Weights of a small transformer language model.
Size: 15 layers, width 256, 2 heads of 128, MLP 576 SwiGLU, 11.6M parameters.
Architecture: RMSNorm before each block, rotary positions, no biases in attention or MLP, untied embeddings.
Training: a variant of Adam for these matrices, 809M tokens.
MLP neurons of a small language model. Each row is named by its layer, matrix (gate and up: input weights) and neuron, and shows model dimensions 48-239. Each number is 128 + 32 x the weight over its row's rms, rounded and kept within 0 to 255. Numbers have three digits each. A neuron's up and down rows have the sign that makes its largest values positive.
After each neuron's rows, "fires after" lists the tokens most often just before its 100 highest values on Wikipedia text that the model never trained on.

L4.gate457:073177085139126123097185105157106116105154161096117135184154156133149069191155204159148091110150164118089164155173136096107114131145153118135124139127157130137104137153197119089118178134160181077144082063129150136148106102078153154071137149133122144151159130150088125150169142126155147173109135133141148125099104154106134144115173139122178164110065157095104085125171116164172117077133108095109108157118176146125098190103090175140061156155125129078081188136106128090100200142080135140191108073097153123102183117134182077130171119142094116141159123203136103094166133185131171129
L4.up457:097106143093059119089141113127131187105127100146146102128108129156109103203146139156192137129115136073186135104117142116140094165071133086183127179133091172159096127061155173139141093102157131149221066126112156091136148140077157180108132105159041094131171082144169113144160092136170153078178068098111164089164127127092093124130101087118116160123118178102128188156084125107164165147111126128098110154137158174134144128096145047170145173167114208120062096163166145141135159104108099143146053110097095148098142161141146130221113098091123133142088139121126115114125095138165134137
fires after: " Co", "C", "ur", "com", "co", " C"

L8.gate286:109096123130125111148111085137072108052088086121115154114112074146179183116244120162107138137147087095130049061142173238126075121145129140130133130146130165084144145126100163086159135146079096102162120089152116146112081110144173096175169107117132090156134176154173096062121073189129133105109107140073087113090131106151161168162186120142133144105134158192131111108140114098172122076135104155135045117154095145170146165183115186115166115093118082130134119167149173129103131108105137088177148103174153122156138095158116178112150142107150109088149149134110136141174101112096110146
L8.up286:114159056117121138090136158095124143195083097147135101125152114184112066168151145140090160174165122087116113136062130112210150160147144095089138126089100126154110098157202143061144124145134156095115121094075174108116154156154156160150153107129191155161116109151150096108169107150127129131066121116054138111114130147057166118060197156139156139106129150161101101129148114141108152143125121155066127118113111102091181086164148185122133155116103085154184070107117172128117145151103139111127126129113169106090142123099158098131117119108118147182157202132067135131169101145100122092
fires after: ",", ".", " ex", "le"

L6.gate103:083123100198113187098155184151109107089182159102096123139090081138081122179137067130118147145126151136174124186039177095162099139085161089143134101182106037133123118116123095153086126160166141156126135114145137083152150153105197115101162118080191125177104185207128185159091127142164151137152104111102093151166084191136139186143131117105120117182106146104117137109142160095190169152153070083150158116095135113106135096172136105163081142127121130119083200085118156112136115107126112123129129104086117152132153114091156085187118097137124095134170121191093150144167127155135075152
L6.up103:129133175138140092122159125163178141151077176097128118121163158154108140093111147116086155151120030087071193057115131137163116124142129171117107112056078136137117173167202095105131088107158137145155158123150052116095143163149089150176097157128089135079104100135168156172121082141186138157141158192130171171128105120117114098124161156137087177169132114179170126120097127073118075073094161114155091097125088108168148101150128159161095122144128179166086150199112099119121122135166061158122141132109174121159131163167117158132140055132087149140127172113084138132197080129091060101
fires after: "H", "W", "A", ".", " ", " who"

L8.gate268:107119141217117155142159151125108062138117189124122123168121138135115160122149180095158185022128156142145168121090136154126127139112107202074109144152163150113157097097123194087139102151114134166144135117080096114138105058122110073107083151154136148164135124158140133136120158118087082177166163102184147090092154138120136215111112158152110086072084135168073093103115102168138109137066101170118135146090143154119149125131082159118132159095149140090101083116141152130125109167080163154133078084094143073128136100089090151129141129131103116126141150130095140140093119176107079065
L8.up268:133176076138055112121116147145143189111088128079041194141143113136136107122188116118136126177137149113131173104098124094077120164122140153094124152130143163113123102125123200149149083164152075176244116106131129091105064117138127094138124156092082133190135106125095163156096097156088245123116142133101149092117122105119178181126141148133094108103120077131069145163131119127104128137104105145202186117164112142134156107186112170090151106140159118137134140102116190098172087178146167134168103088126138127127129155166092135156177096105114167164141167158182069134142112152162084115
fires after: " the", " The", "The", " a", ",", " |"

L4.gate43:098111115072149157148156112087103130072110131116109135181152106159147123169147126093080131167111118115124166114087152124150091132174058127144116117097116071121121130111072149152080152123159123129165084118154106075141104125126127112136104166138142088147147095152134087214131171146097165148123112149094164160144137170132123207113141125086084191090101174118125132163179131100212094160080122132101127126106160151139200137104111105132131169152125161133159156128141106145078169130105155131122100159150093119097076075087150062144135107110147139158143165135086126086155098125097161114
L4.up43:112130122081089198156100088043152126125101097098101173156101145105191125159149104123119150156095137125137108179134142104105109134064122182118127117134093160216122152131189132158101172127126083103112078102143132079160162143173098177106092146129077144124160106131100127165098226135141167109115128109131173165126124141191214168080112084185083097153127182127111129122105120115179112129139126119103089165188139160149135126132091133129123079153088182125167181131118080160126168147131131088135126142168090154150101105111062130122144101086131175157116146125156129047198177109042111098
fires after: "p", " m", "ri", "c", "ic", " P"

L4.gate523:137152091164112083088176098141124208083128100176081125131161094095159130080141143166084071057118141127132114126147163162124132106167113141119150136112141100129094111130136098158122160127148166085163164076174147092131083113099155139117113152103135178087100125123090141112145085152092102183151165102114156142157195134129142114147169066115146140122021143121177168125114181170142172143150101202043202162172104116095135153075090086090143105163128116149109157092152118165110106126155170136090141143095129119144119177158142088126204093133127154106156141053094109147110106119116095144
L4.up523:133171126141115152110112125155105151125112118119071135106164135107149139117198124125151100115157154134112100096107108107125105083142161197121134204129124151110138117159116127119123121145174119159107097130108089124110153115099094197140103138064071165200126215119116095148133118120111105083135109131094189140165144153096146109107083086178150118109153176093118167095141109173128141133177081130089122092161152115115143117119179112114071151135125147120160117141121135161022150079149142153079217179084087146122078155129135098218166085129051154155077162132159116122101147145112139109
fires after: "N", " V", " W", "C", " C", "ed"

L4.gate230:152166085137106162128121094017105156119149190111150119146152149132155109115166179136041134168171089111094140166066114130146128172151161093143125138135102100175114101133138100117065146135120098088149143128095169081141141123111134145152148117148202115147121089134111169045147143145080078103127135138151080167126049103126122217112117119139126187172114104133105153144163159095160077137115111099083106138143187148079187163118146125173108136140147083089123118073132107097134138118167055137134140125103123134096052141114114087136127115081076122111183151123143133076096091125112066091
L4.up230:130115092131169117129091126097106165164169165172140145156151114080130103182138111137108110103125112163079095145119202163128128064117114106165140127089178148146112147125214096137111129074147142060107156066134148071050079154079133069069136141136118068190114132128094127151144127116188139158141087160135123167108167121110125187213143127217059100116121099116115160226159162163133150093135153126112170119087093096127160127117139095057151142178116125138208109128146156129118165080125113127112148140184123158174132135140176133117121122102107174118111137135124140099092088171150158148
fires after: "s", " S", "c", " K", "-", "R"

L8.gate53:113081088131144180152091140061094059127142172123127183142121123165120134114137158157155139071107095138139171168121088123141188154097153134101065112189145186133123129163179129198113148103133153109130162122115098143137104095123125128136129082154142196134114071134114069111108144193114161113194125158096112155055086144144069111137140183088121063152135143096120182103097192101181092106084154151187173085110093152129117147105124131081102086156143120176102148142154112128079184151187130099083119140146104126103139118169106098128131114163078127093151176114139163097153152136103101079
L8.up53:148106148122157074139124092118087128054111121120118155175079151115141106053140206126160137101124075100133043146106107084190116126122174103114067122134185148168097164161117148159144152064162126127132080115178144127150089149097113119165104097112055153132086146131116116076064115144097077089143147130130167134104125186110144109167145162084097132105109153116120136149126124140094126110112109125181117108154181150133144177156135141070099085126121196127093154155120147091118098140160054100129131106184175111191089105129107129115117152175147122168106139169112097104049137192116083039
fires after: "In", " in", ",", " the", " |", " In"

L6.gate25:123022133144132136134152099119117126107148132114119175128177152157158179129045075136102139102049152119140126083059129124105148157112107108117135112095131141097098072187141112137127120102118116139167149164114162109153196114158116123151120113147113169147125108160121157075104130113107168114131137148121102160137150159089150122114124255103094089148136163131111114167177099112076166171122112118143129155095087201099110067092164116166165136156136075134116090172152141132132121132134080158077159123150160130114087128120136097132160116137064087134109112160086109082119098072077151053
L6.up25:179094074123136146122133179110152121182108084142192112118113115147135103136133081148129135154167101132150174084112110107139123175084148115102151131192150100158106073140084202133123177079153112183178146131117154167206144177110115106118056154080113178171075126218131130121088155121137157097145109098113093127136145188089181092134158152102183172126148107097136101110127112107133146187134065118191156079113149241132130082130107087188090163179121180159154141108125122105124145133102156121095074199157146132123156161187149094091096123113119142164081139141099123176126155136151107134
fires after: "s", " S", " Ca", " p", "mp"

L4.gate275:088106114122119117149109034115097129126083141162077111203124111100175177090154128143139136107127086159108166146140090155131159145163146153130149150166182118141109083056106159074062120135090148105152184157072145147160107127160189111103058185084122144129194173204130117116094123135062124150180129132125150090127101165146146087146120143126120152179150188161155099181156111148045127093127140098167105064147100125138146145162137099093108077146113139176170186171140111050107109156149144136088103175135137143105098128084106103162123083114111141122148151102124176124103121145100121141
L4.up275:117161150111076184131156102156138140108143129133160056107145166082100176114122106106142110106127103130124120135115141204140081123118205139081084155162110108127108125187052123052152108130171095134178157127093103204186184183143103123047069129132197145081116152113130149141174114130095138084139106057104129140135111137096130177118115133167206116110141048124109141121124142169097119144118083118099178130151127120159144130158196160165150102143126134090117114123153157093158101123128132128092114039126133142114123121125114140113054108118077090109134126125129169073100163097135136169
fires after: "p", " S", "s", "im", "g", "t"

L4.gate234:108129129158122133118091145148145165097126130126212091107055138118101181165145137133126140146173127143150108178132128175154133141113104112083146143219168057113107089145124088197164138129104216128145129093170164167152116126142114094110138137094179117144091118124143170083152121133108088133138149096170109104142126130151152097137079094104160165088109190103115114140148159088156068151107129071140162184096152136053187156129071017152097091173074074149117125187145110080097141059112070113085112177084062102133122121116100190093166133117161135129117116149201082144113142175098137171
L4.up234:123120098183125116126124133106078164085143133097163102143093138109124148104152103072135151169101167108157148131086131202161112101176134098140174196095118134158161106078129180135143146130087158098154146132167129177144154131162131140182119181172159093101092175123172117127094143202119148136107119154141157188121137163108157138119126068181097141133172091174177092093075117128134161165135135114082143160152142149150196147108137168178079124143027168101167091156103190108093178112138196126117108103144022108123123090139148110155096130057167161177162109171137114140140107137139160100
fires after: " C", "c", " D", " c", "C"

L3.gate239:119113124084134145127106090098090177075132085159068117116097152194120138130141076090134137112144123115156129096153124131100141122087132193157133110104170115117143116112096123149154125185098093091089154129093130117154097039150166011176151100102104064203124173112197094147112156145134179098101115118125169125150105127107122077162159074125152132184141075104155086135137140094112113224074100137120124125131142162165092140098165138135137163200141167081213085097116125149138132141180146153129124154149136104146122135143103161083146107102144120136122106113123098136084093105105169080
L3.up239:157159145113122137127132118168111111125118141135165141128126174124135091172081096180118103107136143120126204152097130136122067080149124118106164118112083141161159119214131074088161136175094109196089099114084172142108137173158108131166095135127159116092175092066064080150113117148135124149181179174126133148111123118051188113127167140186123119122136110153140150084113134081130117186094152119150118066140080063155129170203153165063158116144118159100160107134106129119126078126113171143118112128120134128097138160159213071124056146128164163159194034068112140156105125163119149115
fires after: " ", ".", "–"

L11.gate262:018100109119150083093137140124122130099101159090138098110142088138211138102114126140157161116167148112120132111134051147140114185113096111111116154141134112064108116103115153102099166159134114046171081147098134182104105142085157071111147153107132092112148147133135162111070138115134107150182115151060112139182155163079108106108100079088206109147151116150146119112144056127120125114086148109055154137165159133119197111085129097100146151116104092170153085117147161114058123088132121149046183090162138102137021082141119147159117117091139097103101092158129157106142133139163141165
L11.up262:061115082097164066123116125167078114128088135120217160133134111130200108113124153125098131083205106160129124160088190159115083155150077163116080107150086177159099172159123174109109146152137147128135128114160117133146064148092086175151113114182136142159131059146142134109102122135181127114167091136150095157109137104122120096142137128119093066142139129119133165114099119102135184129168142152141091188137140108120155117111113130041175122156109175169160103172109048103155088137147116122169132070105085148184084175112154129143217184132196098175126136171127112084131088155158185152
fires after: " re", "te", " as", "to", "d"

L2.gate355:144094141154169185102072078145111091105100123147079091143171108181189152158141086092155108179136091114150129090178138159091162094095117136166133136167071088110100160126159146128096102082117157055179150152200166178134103161082108105141106144096125094126137137074183092086058129181125108163119033129102111175173151129074061130098144159079170170174143151070110101167142137114152086147093153160126131159164104140107089130167158108158111185181191157199157165080154142143150197149117161139163130127126104125080181144139168117102086110157136166136153169140137103125103127137149149138
L2.up355:130107175144140160101083147121119091100130107111092075158111090158221120149150102099164105156141118099115122020129102136096160098098090139134159159157088099062148167081154138168098111098067147098150146162182151159105103107049135152135095139078114062129137157108147139063101091144139109157120097143094091150201081189083083151104119131097180152129130160084130089163174164092111128104123121142128129100172118132106101099147150117183145159158138151158146189101112145080144110151133132134139147112105064117126194107127150086145115125150139171101123189134153119096097163176135107122
fires after: "|", " in", "-", " the", " |", ","

L6.gate279:110129118161151120129113096182135174047099149126122127154150142143142123119105106128151143133123157052152163169134190149090183171097130144084074098098174089151072149110093115163126155111123195126156136109134091111103186132100123132123072136106159164112165135146177114082169111115127052148116126185177093147131121104139168102145181078137197094136113088188114154139170136138097098126118080177136142121156195099129121159139086117062094134208085082169135086084108130173122109096125181113141069123142120114146128138151107175182113153159161111187086165145087085168205157168217099125
L6.up279:109092113081147090173135152150095175114169125100157084101077140162120122126160163104133120099106137086127197146154129119083145107202138147111176157124173141074092172183173180149139116145149196111154132084083103137124106165117203135154131123099138075097178216126141104151153117161104112074095073125137109096118183109106168127065163208154158177142170181177117117072117184132202140103079132122058082135120151132061155149148210068116107131200118099098100132135125141074118131123136112102160114138108143161151079077116145108140121159104127101103123113120153080078122111130130148153
fires after: " C", " c", " ", "C", " O", "c"

L12.gate375:103111170146157151086079097151127094084175083171168121188145116159134125091159139087087075124103141154130133147124140136144138114181067126158138170135161137159153118205098107086159182114117094092188098123113140180130108138170116182147113145085128105149097149110127134095098128137088158143130069087114198112109132101139128158093086108166153118103106129167135134074125119106114115105098141085105189105194130114173124158149112078159112113117181127118129163195129096166051089156141120124185100088143147111097159094124088100109144113097148144133044118087118143129145170163083143171
L12.up375:183122170113129117095094073161117085178091109149140115135103094176200136137146087089091113117090145134047121139139108119154135097196108143075130083123131088111149210125103153128133116105160187118137094118145101123117090101179109131088136085131183165079123157086126124161111145166169157146109105115232144079172086080115146110138174161169099123178167152098168077144119116154128112177118127089142082087169115101149086206134118151142107162148177121127148125081181092191111145097102110124118138149149158094122171161104169149158148146143182154138105147155113169171141117164151123140
fires after: "\n", "-", "|", " –"

L9.gate387:126127126126112197121153148134102133195165164103058151222097116127138139138137103129108105173140145091079160133073113157110164166148102174095097097101124141125124083147128186097130105101191150136141147124109100140124144088073117073143129175109104111155138141124142142068107070117150069098138015074168144121140105141136117190080107130171149127134039122122110174147148128184148087176085118177162155107103100093154148128098203142135146113134152125155138137098134126075201099120174121183099182174120161092126117111084123131129109160067045117184154145129095151102145125144113127098
L9.up387:121120141098129095148197137146153172159095092162138107116120125135131163151105144155086073090105205153144103123129127100153117148073109125155085130081104176122188105055171127130081084159081095153160120108122145119051063123110077143126123159068061133156162112140147136160126144099174132132122082174144137144148107108127104135162086105102163114155155081091072139120157111113053146174145148181112167135183087110116113128156139115129090162123119152150123122073065139171116137095141093139122130151060181137138065173105174139119128140140181098150106110103172149117126133140156116167
fires after: " ", " P", "s", " F", " G", " S"

L4.gate405:177098073117151102114156125053130179089174076065113144181108078158111118096121118117090086164129137096140110148115121140097150173126154186103100144122128147146107116164115158109089114142102195119119081105092123130166097193119158109113182125094164113148110159042183143117133095142083072124165144097088140106157130137109123144164114075105132136156109166094113151158121120110124145149074112095065144178088174136164165140186145123106092136215154155077176136062118102114136109094065125115108116119114164088141106130189106102133118057129087109093128152123093096066126132179077104127
L4.up405:178151129110077178174118124123093178176123080150090045153103117144114078100115193125192142087131128061105130167123148103211073107140143128135149149127151128093136140141150191125152167128122137130138137088128149105128112156171139096112102075101112145131132108103143149163130094171117101128147109110121084172160156092094103150150146106148159199095090112099155172084124147099129166157207143140153177105154078125108086138083157185119152128161104135083090112066134118153150136066095160120131157122142114109129117103147180094151054131116150094178123139097120086211164172122149179079
fires after: " S", "S", " C", "R", " V", "C"

L8.gate34:172199120137137073128138097146170096076161141195094099132161192106091161120160157120199147164163068119109113114088100169089073134146102145104114169103089147140123092161118166144087111201201169141166133111130110183142137120144133141119155175112126152130158187148126136150113108071145112137162138176108143192101142189107191148100193138103102134103124143141188118127119089124093093100114124121078133129132167163162125154159112118157175150107108153104169116114168155121123162107148146115151110106124094092187139196151164112140114107081139107157146182147110110140157122113130106143
L8.up34:140140139166150158071089188150112157091082120115113147141128122125148107098174086170120144146157140047108109106051115171116142158110155152102117094074086154114127114138129186071167133183172098128108164180142101167064125165146146116134131178166180129158116111095103080073175084177100119062090126100134090162073150167101131129149179103089169109106174150155096102128144130092195047129167095101129111120145120108075135116161164114134075092116092123164145143122153189135116073110113153166105130171107129113133143150103153128113086214152110113186107067135160112089106174126107097081
fires after: ",", "."

L8.gate139:136080101166173158080155087082162074149120176132087120103054124088167108073149110178185104112149120127145100140102149141110133218090121149158075117139096095155138121134137121128096144186096146116133153136093154136084131088176163123131098146187164173140123143147079193143147136107135215168154130115127150100178165167095132153127160137185145097108096154136110118128138092129116136137138122167135166082105187129127096150136121143171115121173183114149099150038105158083156125091107141089067110087102091068103220153102082085155125143135098140162143134119139068091145124153123066105
L8.up139:170118140154184104105127088092193142050116119146103160142084120097136091092131075113106168110128086089089142072120136152087151129145157177083136134101146094120158154051142138126106110074161125119141131151149115139136166142094170082086121183097109059185161140117131185134136133174080169116136153179100192094128119143143167118089174154113101115055081147089101091123158120061125162117078076099146132131160121160152121147180126169143110090134175152146061157071166121106167112122070112108087130151103122129108170148146129093156120140149162186174066153139111062113169116118079098123
fires after: ",", "\n", "."

L9.gate34:124134138142110098096152125168101070069157090106123132137164137143089077164100134142100145139131052105194155140140188106157141107155146172105072123138192146105177160151111070131098105129061149074126085104113209132128178152130125127125096162129109137137120138034090159134132101147072126124093111101160172154155095110159187105117138095157107118101178134150094119180157125089031140131152091088111141063125137166151121096130132148158155124161135120100124136110136152165114111183083131142108141155064100093174157078133107143097163177112133095122075153143101116059132099155142079119
L9.up34:157196119132122159084165120124132115072142072140135116213090138146100108099073119106128120087179163110129142128205103141152211169169120131108171180094145129154140087106105117110110143129132057084146131130151117102121106147106136120058117166077138103136143153073108166151114106167131154129196125080096138153100034103165125145118108139087103124145121121182166115167094128110123139111108099107164173133161083177122146145136089095113090062158178123092155103119101145098136084103164147105119119111098149096109130102156111139136124131076194124100140133112107030142168156200150137110
fires after: "\n", " (", " f", "==", " ", "==="

L4.gate196:124105090123127161149115113067133162132157144141137132141113078192165080129099062101127125096174188143136110122117150155120142159121116139125093160154185059136124125183165194117118142131147145089179056116153149152146100154100113026125163159119173174117138123114120171120113122100120093091156091122099098110154145118081203149102095135124146131114086158127121099064140125091142130196123088092108178134148107141145203135133112116099112149192157167136097098121137168164151152113154086120112100088087204115156135092165140122145090121150133113138125111211112151073108128165095095132
L4.up196:120117203092137143146166114100168150129122129203126164112166185115113075117137125107188099117142154125164118114122155153134154132192160090171153115119126082087168137159118143144197112093107085096138097136146146124110189119060121101121125120090166163185127075126050168150164114116114126138163106131150102136095136126088113110157131098156116109117134142124137076082105152031081211131144121059167104167176095136163135090133087076088171166173147126171118093111135170108155176116132138098121097142150097169128201150179148121107085129136153146125106136132132162136184141139126090174
fires after: "B", " B", " Ca", "C", " b", "ga"

L4.gate573:096108061088136128098123145105092181141108114134136121105177032112128098153163155108062120115172123070155101167121130167102138180149132176140111128127111110124135061118131139084124082163173137118136127134087131075155169155115141185073128118092183135127141113099122136142179092126094078203171131155049121076145103128123095112093134153152087099074183097143086162166150133081100172131046125126139081095114179120085178136116116107134123090097110141168145138139094112097154145114221214155126082132154145114131130099140118140091126151146118120121193116089157121109119113106134131163
L4.up573:058149097131108128174188134101080152111139155125032151147113101124148136161065080155077107142084110170068133085080095111112086140102120139128116168179155122163116104095132138145081107095130119111130126127196178155159129129135134064111118112107170129128138154122132170118183082173154051131132092168102118127134146161140092154170089148141145092128139127124144148137145149200084172126164138131128186143155139059096140152079147146108186111132197116098157135090135157168159124176135168166104105173118163185112167104136166148191137092112123145109097097149122196055148155152138164137
fires after: "s", "y", "m", " S", "st"

L8.gate556:153128116121145101117067118143140094057142092152110099174132116122159124117157138101115138164140088158074097161114116137143148094089113114148073152168192136183148151161135136130129064116154111124120144123069126175134090139069056113111131115126153165098111127132088130128108114131147068131135146112179096183133118138143124171111176130073132105110129147193199125127155103082160143197190044106081124081132150158073116136103054099118133145111147093090127106122082111088123153118095071144086111131097134077154160125174164153077139101176097164146092182131168138174172127163113088111
L8.up556:141011131078131153128093060145150110128108083135087132111088150128118127112125100114149157150109139161180178145137130170095195174158167089115153117109109100148148187120118157122162149147179121102110132164096202117140086123139124158131149153106152168109116140091121136147106170146053161081102162129110127157054140113150165120127191154095124159151165177079111114138149187097151165157127131152120121121148074145161155076081082175134205138074168167115120134132145147104106084106110108090139115145111117144093132112097126104115150162131107145141110148158160116152158181081181118118
fires after: ",", " University", " by", "wi", "–1", " Ma"

L4.gate122:135158208145158088125131108132167117149122094090082122056137105130139157066175120144120110109147156096102118111149127141153119147157087186085089087101134116152198124085126114120100177090112133136080128120064149140095075073089091068099081093125164153076155124097182127139137150152119097148124093113178127137158111103098174073070095111120135120142141061148175123138106130139120150113081130157065130055138157116097150140144118186110114153105112148022099134114132150131125135125132106167143088138131100098168074066163171124134126090100109144155125188149100081135090151187132112092
L4.up122:141082132082116127150125183153165105100158093129102101128159136122160030128101150087100107097136085120107160087148191142030136112131173099159127118148155145093150177147126142172133158147139183139075108064193144156139106111136094109077119132149140081121154081156128132158105124120118109129147116109183151121160115124087174141111137128098121112098150124129130187153124211166137154087157133120127155150134122138091138168166184150180121130126129151172103083136199117141117148172050167065135093105107074144094151119115074155118145157093195163149143107097120133163121160085157061122
fires after: "C", "c", "B", " B", " C", "il"

L3.gate411:123146110113129134142159130133129153114140099110099161094147110101166196085100153160145131159129160164138117109093108146145130128116095105138109101132197116149208095061150149135125064151131140146110102114082173148152100113105123074070127129138143178152108086120148090178103143078113110083149089109084109165126151150151096138164078122130101070120150097114099112128098066154131199197123089150174134150144151185130084175127118116147096129120109083043193039107156078204188138148131134146132121145132071076127121159121082111141193061084175160150137111196062131159128083087135134115
L3.up411:123128124131114065112147100109095098148143071137141082046167142153127071088108145103104119169088118199114174073095109125101150140123153166121120101088124108160102136145068126092134128135149179112080066142134137192165139088106120134098114129210143135095082121088138089229112120177143133106124091146131124122154159152135181164084054122110107154092117151097155124167109157085122166100145102143129113133170153173098143086148198200143132172144191160111105091131160136157129139112104129177111101136161118057056166154124111113167133107101136116163138116101122132111067103116146076175
fires after: " |", ".", " ", " and", ","

L8.gate559:140125157119078146103106159128116154159124056109119139083138099106136107179171101130144112137161152130163125082094098109086158128118107158114150142161139148151117142172110099167128139212142158122116054103035082128136117103147183088147204126155144138116134167171210114212198102097108110101137100139090154126138113105196161102095085131150118094105178147132140131095116138205097170121101132083125091089158098127143134164162129155128114087143063130123140104106159188108087117071183190158154138140133169125116096119108107123149173043130123029128151162138174131118029093065078104154
L8.up559:161180134188142056108135097144103187160105077153131135154201117177126151128156169068143050127091106189118126098176114124106121164120122149162138126093115072093070121129110100115071116113106144123083111161084108111161170124051126135133144120142154147093091155196115088143149073119190122139149110128155107110130079191131109124152157158127155138123139106085082120150119111121098099137063152133185138093104107158128089156152200085081192121146111141068123105074136142126108140177114123148121127153114108155108115129121162154053192117097112067120146113145147141188138150139118141120
fires after: " f", " T", "e", " is", "s", " imp"

L4.gate329:138146145133107150140066097119125116148159090119103066162149129190157131115108160174116131125148144124127160104148122100134079091131148144179133130132146137134149102120129106102110093092186151127163134114137150087145127127116130131147112102129136119158150120128131182163047226090129161138211196130188154087095173138061177109123152147151116138055129150112141154086140122050148106151065149111144140113138119097137182144143123122138094147161128151081083170094081163187108189071099148108074089143133088134085098137114135098112135144119104126116103114166077123147081110132061164125
L4.up329:077143135092139155165140123162055190130184143121080090148166125170119160094150188161139085128131150127201075144090137104146137136157114147158121181077156129148130135126075133142108128125102149088191106147114122165173169108120112119122160164136126128120242047144093150147103126090096104102117089086151161165112142071096151160077145099074166148118105141117141085090164162165155114140101161187133115142156128134121143089148083093136135083149135109209169080147169133140090183145131137146124098073113144123139095078153151132142113159103157134116101145155169092154159131111105133145
fires after: "c", " C", "C"

L8.gate58:071127155097079084154145100156152142138146150149203126120152171109161161152168143163116154136147069115172233108057118085068105135121162115090116135149148109144174123130113137149123079099074121205176108103119100119126144062112159119135116155117172159159091196172124117158166095132145120106057109162150171147156121156159137175152182055101160137052183062149111089139127140090116144146164157089134128121128183093180113115083100128123093161100137194111088141126140143135086142117152148190195104128139142142135160121123125138179196143137125124117136166180138151108173124135151110146
L8.up58:171181115142089133125161109152129112112157109111100164105158104162146106142152097141115154113151122093099200167069065078161174111057099160088076060102094123117165123180095112085119091234125074155148109106095146172107113146133171102141151103076144116161108138108103085130188114171142126105081141161078095145144118067077125152177135157084157167079157181136097109090140121111133131118132123160114088160067141094179131127172147131092179169141095121084145137121170139092124095085108088153127125139120081112107102094127143111157160144125067121182090130096090124109120099120153130129
fires after: ","

L4.gate28:100098145160132146157107121103135100116132142144108081113144172089129131078091130090113102125086107073155105168087072064111142092115114096098132140109130122119096113093114085095147135089088147162123107183138132113177137117154139115190099161112098170101087178149171121150104111180121083192099116143209177121164144123102160216113104145185093142157126150184078112067131125110114055118138137141107142077139102215134151139100144118097077141099147127146207122148116214159125103107114134183134119101078193094111161094101092059150075159086137112082150140153158151131123164178115123130
L4.up28:123078095111091178146063146148163167139153134137127030160137129086117070127141093102102113150071123076110170142105164112132076159170137095135173163135137157090073082152085159090141099125140120172129086166098154118204147129133166162157114156125161099073068096133118071091138118112103142079139149125163106144080122138106120144119109090172084124144173153145079095116140112136090109166135164081083126124112057186108166102163140191124127123068160078122156103140151132167157133155100092153104144175141121115156134145106059121102085149113161070077123090177117105127192167119109148148
fires after: "s", "or", "ing", " S", " the"

L9.gate479:130094133130095076136156121111123105113123120137096119139096147074118082059145124139148142129095130162147162129100125172109129100123068055079182193100142122069104123134039189151138166163112211155117161145150150117079098123085151112199138126143079172034084093158108115143073131099113125155101129144138179143129100158140147190136121097136111147150128160146111129091128131092133085092090105112141151113186142107134168134063157127093145116139164089163139094128203165127147091139132080131110182096125192077044077082106139134143093132104075150111106192156136084113127119143092139132
L9.up479:133108130081153138129173192195117172160127090102162131158105051094092161192177126110140091200099089135165142131155142162112072133155104155096128142128115118142136208161091126103134120148095126161191108159129169125155138070110124138185208099159166119116067101118116172121115132133155109078170124136143137133084089089104141121187108112132170068148185122165075129115099108174135116154168030159166185123154114212117154175114108157094184125122112118138100149174154130114150134185152118132103138108154138134146077163090155122137203164169062135152114180109188122156087120122121124201
fires after: " ", " the", "ri", "s", "vo", " Vi"

L4.gate63:170141113139121154090133105080172148041124167144115097181191151127144108165100122143091103143141181079129115122147128136079116152081148119077123100144126137122133086157108164157126104110106091094102147207153118085113120115115139130109103088122137107136118087125114180106169116141138141148128073101096119162127171153172149158132148117111140158161170115076133174151132096101096176185108129144121140114133085138140119061106157167151135121114143039153098064079156123122132162138031139123122137132166147051171116120133122149087101163165089114075107166153093113050105157145140142136
L4.up63:129117169133106155128158111106191127127109129067135152145141148157116145128102145098129147170126067125098117145113163141103150124117153105108101151080158139174194149085099156169109127119085123138178182147131157132102167134120103101172164117085155043152113156066126097069087136123162155087122096173104102118094162102116106116099165152132147162148113101137090158130109076102126076177115107144185130110124154129095174112161170127138212088250145133179073158146209108126090095117123124191105127170111112157115108166142175141128110080120062129081142109066070108081098131174133184132
fires after: "s", "S", " S", "al", "lo", "il"